Weights of a small GPT-style language model, trained from scratch on English Wikipedia: 508M tokens.
MLP neurons of a small language model. Each row is named by its layer, matrix (gate and up: input weights) and neuron, and shows model dimensions 288-351. Each number is 128 + 24 x the weight over its row's rms, rounded and kept within 0 to 255. A neuron's up and down rows have the sign that makes its largest values positive.
After each neuron's rows, "fires on" lists the tokens most often at its 100 highest values on Wikipedia text that the model never trained on.

L6.gate493 [107 142 149 113  99 153 132 100 159 104 121 127 113  64 118 106 130 146 119 161  96 125 121 134 151 132 173  96 127 188 170 125  79 134 126 134 125 153 160  94 107 133 121 114 141 136  97 132 133 116 142  97 140 146 122 104 151 132 142 128 125 147 139 129]
L6.up493 [135 155 142 146 119 151 115 114 137 136 150 169 138 114 132  86 152  96 154 125 120 129 118 118 119 154 171 122 122 202  98 170  85 108 180 133 150 135 119 114 107 131 139 107  94 123 113  90 123  98 122  90 128 135 142  90 151 154 135 180 170 121 128 131]
fires on: " H", " D"

L6.gate743 [117 118 181 128 126  65 114 128 146  94 134 136 121 143 152 105 128 137 118 120 147 184 143 141 142 102 122 146  76 162 144 135 127 112 159 138 138 133 104  99  92 138 135 140 111 158 126 131 137 157 126 142  97 111 144 143 145 123 157 160 141  88  94  94]
L6.up743 [ 81 104 120 158  99 151 128 117 149 115 140 159 118 153 109 135 153 106 118 194 177 111 117  60 120 133 183 107 135 134 136 124 120 154 128 145 121 133 130  92 109 114 119 146 149 160 121 136 110 118 121 134 167 164 155 101 133 162  90 107 126  93 149 106]
fires on: " was", " am", " to", " its"

L5.gate438 [111 121 122 131 156 102 122 133 110 115 120 114 152 105 146 111 101 151 131 118 118 163 151 116 132 155 114 161 160 153 123 114 150  68 143 184 167 100 109 157 176 108 116 110 169 165 161 153 186 133 139 154 106 121 121 119 123 148  77 164 123 124 120 129]
L5.up438 [ 88  96 143  91 116 145  94 140 126  87  93 109 114 150 136 153 174 151 135 143 121 114 135 125  93 131 150 113  87 178 125  91 147 120 150 133 129  94  98 150 133  87 108 137 147 125 111 145 146 151 139 128 141  82 100 107 101 122 128 166  74 131 104 128]
fires on: "p,", ",", ".", " and", "p", " to"

L5.gate459 [136 121 127 147 127 117 117 168 113 115  95 126 148 121 118 151  96 121 130 103 136 110 153 114 135 141 148 189 167 109 163 117 129 109 154 154 144 135 119 159 159 105 115 143 139 143 153 135 163 141 136 122 104 104 131 117 133 113 125 136 155 128 117 127]
L5.up459 [144 163 112  83 136 152  85 140 154 122 148 142 164 166 120 138 145  96 140 124 107 100 139  91 103 129 184 142 144 107 130 120 154 114 127 113 177 144 112 127 154  92 132 117 167 146 114 100 116  89 121 102  91  89 143 153 139 142 132 112 127  77 103 126]
fires on: " and", " &"

L6.gate235 [122 160 148  86 140 111 157 120 155  87 162 122 136  90  72 116 160 155  88 129 159 121 103 108 116 152 126 133 145 115 139  65 161 172 124 142 124 122 105 155 116 160 144 113  98 125 116 196 156 129 175 122 123 137  87 143  95 110 114 107 143 135 151 117]
L6.up235 [118 134 123 144 181 165 161 145 143 123 151 124 107 127 155 122 117 123 143 130 158 130 129 131  87  77 152  98 123 118  97 117 132  65 152 110 135 147 134 178 145 138 155 119 149 133 111 134 133 100 149 158 120 154  88 132 143 153 147 172 150 156 113 148]
fires on: " re", " award", " received", " Award", " won", "he"

L6.gate926 [113 122 131 109 186 140 139 129 152 133 151 118 163 108 131 149 131 140 128 129 139 103 113 116 156 113 163 110 124 137 119 141 125 178 128 100 136 172 154  78 128 117  95  97  94 149 164 119 129 118 148 102 151 144 105  84 148 139 108 122 158 116  83 159]
L6.up926 [124 116 130  85 138 139 132 155  91 121 160 140  84 147 117 154 144 162 168 111 124 157 116 123 176 113 161 113 136 156 117 108 127 172  97 116 146 142 123 178  93  99 124 130  63 116  88 118 150 103 163  92 153 123 134 129 151 120 110 162 208 100  83 144]
fires on: " D"

L6.gate458 [ 98 119 127 129 140 119 132 127 154 126 145 108 107 113 119 137 130 148 105 154 135 208 145 110 122  89 113 130 170  92 106 170 133 162  98 101 135 136  95  94 148 143 142 110  92 112  97 135  79  93 130 123  97 173 141 123 143  94 143 103 115 155 156 139]
L6.up458 [144 108 121 134 160 120  91 184 120  65 137 101 116  76 131  96  61 118 102 150 128 166 134 112 114  66 133 160 135 129  99 142 141 125 138 128 136 106 132 156 125  70 153 106 125 131  85 166 137  89 137 135 126 172 127 160 141 117 106  92 117 153  64 131]
fires on: "-", " l", " s", " poly", " p"

L6.gate791 [176 121  80 170 175 122 143 140 116  95 121 142 128 158 120 132 145 143 112 129 121 102 115 141  97 173 140 120 117 116 120 146 134 180  71 134 134  92 146 124 118 128 152 138  83 163 101 126 148  86 100  99 163  88  91  82 127 138 136 134 125 127 150 103]
L6.up791 [ 92 122 122 117 168 122 180 112 148  93 110 153  95 142 151 175 144 126 100 127 141 123 105 165 154 192 182 141 144 145 115  87 138 114  86 102 114 153 130 133  86 104 132 111  96 132  92 112 169 186 139 129 156 136  97 136 106 124 127 136 190 106 149 130]
fires on: " D"

L5.gate654 [125 148  98 143 152 105  87 132 160 136 151 138 141 139  85 116 142 145 117 172 144 162 116 121 137 136  75 111 124 121  78 119 107 136 162 120 165 133  75 151 114 162 110 149 145 147 100 151 142 117 153 117 108 142 153 146 127 151 130 147 107 135 159 109]
L5.up654 [139 172 149 139 152 141 151 152 121  79 154  98 130 124 148 107 129 129  71 136 114 117 193 132 105  79 132 141 148 145 115 117 126 171  89 164 127 155 112 107 105 140 154  79  99 162  88 134  83 100 119  82  90 106 142 144 132 158 110 135 122 148 153 104]
fires on: "-", " |"

L6.gate849 [133 142 142 168 107 155 151 162 178 146 150 126 114 195 130 112 152 142 160 103  95 137  81  96 154 104 134 156  78 153 123  91 181  81 156 133 146 149 122 107  99 115  95 112  94 102 108 115 152 138 157 137 124 104 154 141 138  80 138 125 125 135 131  97]
L6.up849 [111 116 115 128  96 115 112 106 146 169 134 122  90 127 137  90 158 143  89 142 114 135 119 160  99 124 157 131  95 179 132 138 124 142 105 127 144 120  89 145 109 108 136 145 111 113 115 129 161 128 123 167 131 174 129 114 144 143 135 136  62 112 131 114]
fires on: " in", " on", " In", "-", " (in", " (7"